config.toml
num_hidden_layers = 9
hidden_size = 512
num_attention_heads = 6
num_key_value_heads = 6
head_dim = 128
intermediate_size = 1344
vocab_size = 8192
hidden_act = "geglu"
norm = "rmsnorm"
norm_place = "peri"
norm_eps = 1e-05
positions = "rope"
rope_theta = 10000.0
rope_fraction = 1.0
qk_norm = false
attn_scale = 0.0884
bias = "none"
tie_word_embeddings = true
parallel_block = false
extras = ["capped logits"]
init = "trunc"
init_std_qkv = 0.024
init_std_o = 0.0196
init_std_up = 0.024
init_std_down = 0.0148
optimizer = "adamw"
learning_rate = 0.00107
beta1 = 0.95
beta2 = 0.95
weight_decay = 0.11
lr_head = 0.0104
max_grad_norm = 0.5
warmup_steps = 447
schedule = "cos"
final_lr_fraction = 0.1
batch_tokens = [65536, 131072, 262144]
max_seq_len = 1024
doc_mask = true
train_tokens = 886600000
max_steps = 6302
dataset = "wikipedia_en"
MLP neurons of a small language model. Each row is named by its layer, matrix (gate and up: input weights; down: output weights) and neuron, and shows model dimensions 320-415. Each number is 128 + 24 x the weight over its row's rms, rounded and kept within 0 to 255. Numbers have three digits each. A neuron's up and down rows have the sign that makes its largest values positive.
After each neuron's rows, "fires before" lists the tokens most often just after its 100 highest values on Wikipedia text that the model never trained on.

L3.gate28:114150141095132124109135175127143158137131159127100077126101146159135112060139137132123148146093168146112114146116128120110140121132135154146108110128172132116124136138153121137112127137076121117125143127085092129119136148148143139146149108129163120120126129133138198171161085099106111136
L3.up28:158107134133119083118125150101107129145114098101146117092137074138082099133137127112158113130111095118152151124100102142137139147139131144133113107148192121168123161117143105102112110139186106130128154112166109158141135132115099158154132113177132145147138088153126154109161111140126114136
L3.down28:073151119145145153132095127131156155141142087125131126139156118169133137120118118129140139139145146102101124104186145137105152158102111108104148139139194129086098107129097148182135155122130133085131110174146148122103124135114132142106083075113127141109108110155095116133121093123135178095
fires before: "s", "ed", "ment", " |", "ments", "ua"

L3.gate235:111144137131136164139128136116136171143131128116091111104116123135187123133136135163131133104131083109161173150127160135127121100111154127177112128118120183132101122137121142109130145108160145101118093090093131159127124141134127141152156131158091149070096137120174131126175077106159152114
L3.up235:091146147138098178123130108136142170129093134140100114105146152127123098115112134171134115152079126131141150113101104112071137114101114120119116117110172143089108112135069160118155099138161163092115149162091153148140154114099120119105154137143126179132141162145142180108145093130134110117
L3.down235:121145152128116129120104116081115130140106112173140121101154122131116138125145148139129142146148142108129115112128087108106151077140133149141154125118143095103075122142130139152155140170137131110169156127173133180124150126109154089124110154121092152095126130123153124118142096114130128164
fires before: "y", "ed", "ies", "ation", "ied"

L5.gate57:146098109154152123170130114094129122151135144134124123116154109136150094149141166159125133126118100132125133131118176138134076189118114108127108087097121130101099118082133111114116182104116101127154110163112158155153081109125122117107117144121126120129143146145115096108115107131168141174
L5.up57:133131118130139118142172156125152142143116131101139154124096168171093131075116122160094170118136138121106176146130121126122104132118125148085129110132111114094110117098132146146095146118083105167145114105140156121101116130159127129174090121067111120104122101187161165128148176165098099109
L5.down57:129129140145170132068148128186148093105146112161049135140110101153106103150118135156108097144119081094113116144113175144145115160093125136113104148133168092089116120120106205150132117102135136101115140120130155116085130153138134155138108117132157120088120109096128126109121096159119176088
fires before: " |"

L3.gate45:117116113111143156129123110109119084114126116146100099140096148128184141144107143102101208146115108116137125142142159151128112165151129110130092132115131119097116108099157111132145125105138126096080122153150155094131149119144083115125132149116161110149165124125121125126085138095133153097
L3.up45:088149114144140127126161125129150149139200151153162092172134126106142131113152126105155162117130121109152142188144166126158127140112102127124116115123115096147105159125152137121093109125141154159136127137149102126103121107140126104134112165147146116146148117117111116138133143084106141134
L3.down45:136102127174123133161097104139127145124138099173116137124079139084158156104126145123150178141151137125145163117127133134150142140138133111152148100179090164075099114116196157132096141136122118130128088097102149140152147107141118122118139106157176159108136150108106149174170181131097111147
fires before: " H", " A", "\n", " D", " Result", " W"

L5.gate1260:097103107183112115147127154127175140119118117176147115109141074108134153135130173140112150182142147171109159111150136118132092143092142134111150111146081092094060121125159098115132131173148100083119138135112152127132126130095117142149121111105180131141143097123119107138136153150117173103
L5.up1260:113099138085122089116081083134127127113148147120114091137118104152151087150151128141131129160153146104138168119129120122132111123118102135088142119092113149167121128139166164134165103171175112148132133186137148085097132103117155120102143111168103104112146179097112145131122138078146106114
L5.down1260:131120128149148101134113141126128108098124113116168143156168125131110135148121116106180129094139106150157165116118056113145149171164164149161150137161153162114108137100045091116138177096108157118117141111123094106135123123106094102100148106115140121126142131122105156113114155140132111110
fires before: " |", " 116", ")", ";"

L5.gate941:121160130133104130131156172128107114145127128121123131098152137106086129178123132153163116088148141160114149125147079121106102100104117128129151135124089077118135134108153170128139157124137100133093133101116157173133138115123084120126106100130146136150130101120128136082142102122097131094
L5.up941:102126112172125113144204145109078168121135126123106205124127149117124131141118139158146143102111135154149104125125117113085092154090135099100108129136119126102118127123140155120132119148184125164101149098112101149137135118134128174151107095075110099116129103133108151129138113163136147140
L5.down941:135130122134152152133093145141185130099138187116103079181112105146142114110163119152114112100092130097101121127133117135136109091112125136139128142128125153115151132130117071156146157155097124080102122159157119132105120069146148159098144110113109124109122126118192117131116123120113113171
fires before: "d", "s"

L5.gate551:150144175128166108114130118133132064114124124103145099088191135113091146131149097118147086127129144091099133168131084149144097108122169130170120135143138122115120144110132102137141115136133146140137124148092140153116158086119131112176157098135121161167122113078093120139168090182144136152
L5.up551:140120102120130108105138137130093122154140126162116150126147143162096151149112119125132103149142144152101144151118145129131115148104115067134117131167136147098118134163162141127160147133125117078147085156150154157158103133118160113121134134113185096101147120148117133158122137148106110114
L5.down551:169166102112092130139107122156162174139100139117123135128135089170076156145164077159155113145113152148168161148131164130177145101131131121103116155125140145090148150148128119120102062127131161186148122121123143124146145188129122102106130138148167135127139115092110125102125140117132130130
fires before: "|", "S", ":", ".", "eter"

L5.gate433:112110138129153127163100126132170137137142135091153106179142156123103123140102150083107111120120122170106123092166152130103135111128112101112101148109145104162109130146110143155120138113106120151118171122104082111161122123149128130136125143142156129163101153124108104143174111157084157128
L5.up433:126090105101110117141161098159116120093164130117124157136101121101142167163144115113125145123111100141153116108108157155162134134109096173110162155140114122110133146085102093099109150100135125181117119110136138133100136121142147077132127121111113116147132152158106112144144116151152134149
L5.down433:087150147151130128062133148125171154128122123100169148142154161135122120112134148112125141095144085137093144120170132106119167099139103120119108134090157169164107127157097144150110145119136131114132100124139094144109103093120082106142096129127101093155138132170078110131128119119131123137
fires before: ",", " of", " he", " the"

L5.gate854:133112120093139153104186146148087115094096153100120130129149126119125087105082138174137145123123155147169134092143147108132080110087148123104118162129139132133138159124100107099125119127160146124108109125159122115104136121123128153147128129110146141133118134081096101149110141136125151115
L5.up854:088122173127130124107117070113142165140137116142146130136100125139128140111128146154136124155147128102100115140143128118137129135152083161125145121112128156099127123087110098094148144147094132105136142109130156108114180097145118121148123142117157117121125117159133159073125151172127153122
L5.down854:112134105098143154154141153129132123137126140079140127092154112124112103131119156126103114132088167151155114126162126094166100137131198119112136132140118164110196096118152182176121133149154134094096085186165143129121121125118126137128186158167154115152088173135118151155128160112075137142
fires before: ",", " a", " the", " at"

L5.gate440:138097152139127126107165145102119078148140122130150110108150143111120109093126118112129153133103088121144143129107156144109139145169122092132129125094085130147111130066137101155160142114135109112100152091099173143140142093164096132110115137158111144154153130144159150133127160136133087145
L5.up440:101125149126135122123133144144069130142154177127111122178118117149084117134111133125099165158120170101111145144131106115153139141105135118128092127120068163150101102129124104128102116132136138117163112139147073149160155101129115165130116108128116113139117113112113080115107129130124123127
L5.down440:097139163145123130165129161157112142149105104152130106066138136177102140164089127119131146123135130122108106098150153114189124146114163143161111137105132098145105139126109159146129164154151155123138128143134120178140128126151151109126154091124175095140110133136116154106107121157102130124
fires before: " |", ".", "–"

L3.gate981:134084126122120127133157139113133106132078134162087139104139111134148113104132152092169153122096110164139139165145126102135134111140116111146109157098165135133144147143143110117134135127104101115104086170125145170128156138123074106143170129094153163073125132123087181114155127087146103174
L3.up981:123129135118105123090152142155168120128107147139114149127121133105157131118161142163142103165096110113172107127110116120148123126142116136177133143098121151145153139170136136119147140111106137139159069114118129157164125109130128149121149049137126182088133127150108134149138127082128141142
L3.down981:116119127130166152113134131124139137159120117116154105159108129099116141143132089122109110137124151092127146086113120154122141109129166121087091132119145077121113121113106132142147115134164122137141142083139115094135096120163128194129087147163116133166115112126139126150132140166166122087
fires before: "E", "N", "W", "′", "or"

L5.gate965:067089122120159137127175110118114077143123143112150106143134148134133114067126115111156119119129126160066194113175089136177123133152119154150124128116114131153134134094127126107145151113112108137106123105151178160108123131092106131127106124158140149125154117136148123113093151141132137141
L5.up965:099149161146125138131166139121107097139136102145104116143140126121122144102105118093115142129111170138112156116109098108124176146100112143156105124106099152112120109139133160152127118092194123126115119137137097112107169094142094130121130131187175127154145121178132145144126126136112097096
L5.down965:110168105124121110095121181111098148104148112135170155143145154142162139090105098107144145153147128144085093119129144117134113155173152142138123165079161111107119109150113179119161151146134096101118113075176127143134144149148136100157153104158140170125136125135101126122158120157159133105
fires before: " |", "."

L5.gate199:172123149082199123138160139125145114199131142154131121112149109139165144127100111142103107154089172103101107137152130084144152135096113103115157102133134123138116095142099137151134166122126149152118193168122157150114119137113081121172111118114113160099146159143139135135093106175127122088
L5.up199:128141118138140154117092165098104115118087148144120144131140111140139124133082110120131114187129096132159164165133120117147113124156120083106147104150138139112103085129133121143145131174151138121122148142121110121163148081161084120161126137161144153118186141112110061155137110153134165151
L5.down199:148153126110121137086153116106119109076087143151083130111130089131089128095164139136100114128151108101112168099093117129155089138155120094128169119093148137107141169139096134121120098102124139099145104126125139123153115136163132143152156134126154095152169128083157157084135153105097101114
fires before: ",", "ern"

L3.gate307:125089153179129144116132081128172127177118139098126130155111162138080134125135157120139135140080156107118137118125120166145135138123148137095108098125106148144104129103160114138083117140113105069126149132139125123101141112163173132102123153133088099140099125153097113136115098146111082169
L3.up307:119145134100150103101143177162104123137124130130091156128157175120130124130148104121140139101098145168130144125114105137117136151139144157129110173100106140079176129139124157129122142152119143120135141130069166129140081157114119158145137157127136138127111159097126124195161144120140137145
L3.down307:145102156143138128150117144116106096158138109142139141098112198152153127161154106118157149110103106100165091115127098143140113161153108115125155116162130124134115128153106124165167112122089138137129136158127147144103089128129117158127121137090103170105130074114127146129121098131116112171
fires before: "s", "ll", ","

L5.gate499:109169140128139147137174134143200149140103132135136090166123136125137117137174142174122141115144157119094123108128128155106118091121168119123100147126099154143138142090087123150161101139120124113140142133144147129119132143137133101113090150113151114182125137162132145118192114133102106102
L5.up499:116158144134123120136141127167150097119151116160121099122141135110142129105145157069169115120164166126111109146125089154149123101157160068148102099133152117125110143103127131149151156086093093072147158163122141166158137150136114119169120144100124143150124106133089145148139114118119128134
L5.down499:132132138148131129057130121126095096135116153107140150138153135105109125122177156129111136120141138115116153138121142162127125101169147126127123124142131085098255128101121142091105135139115103131117105124135113068144134156170105134143130171149140091137104118114127133135132124121145149117
fires before: " the", " that", " this", " it", " a"

L5.gate459:179110154121124114148170139106136088135107108152166151132173130165102103164126102102101113130147116136117110109137133154107138104126097139108090163169190148146129111090138142154121137097121103142102133153114093098124135149166146146121139097171121128155103098118080141119141132131123137106
L5.up459:160090131107100092122167067138170157120151118111147121143128118136119132158133141123131120098129073143100114147107128146140148142157131134099154138117123179119134152113127158109104128132113125144134157093138123116136148119101125125138132155111114140117120130117145118110111097149137120134
L5.down459:115137137142124186157171108149152116107074120113123143159181147095148157178139148097119142120111123148143152117152169145131101134128101116112137174125068126135254115126155121134122110099133125125119134116113169134133145147156126108110131128159157122134139102108133132052148121160099116108
fires before: ",", " the", " a", " 2"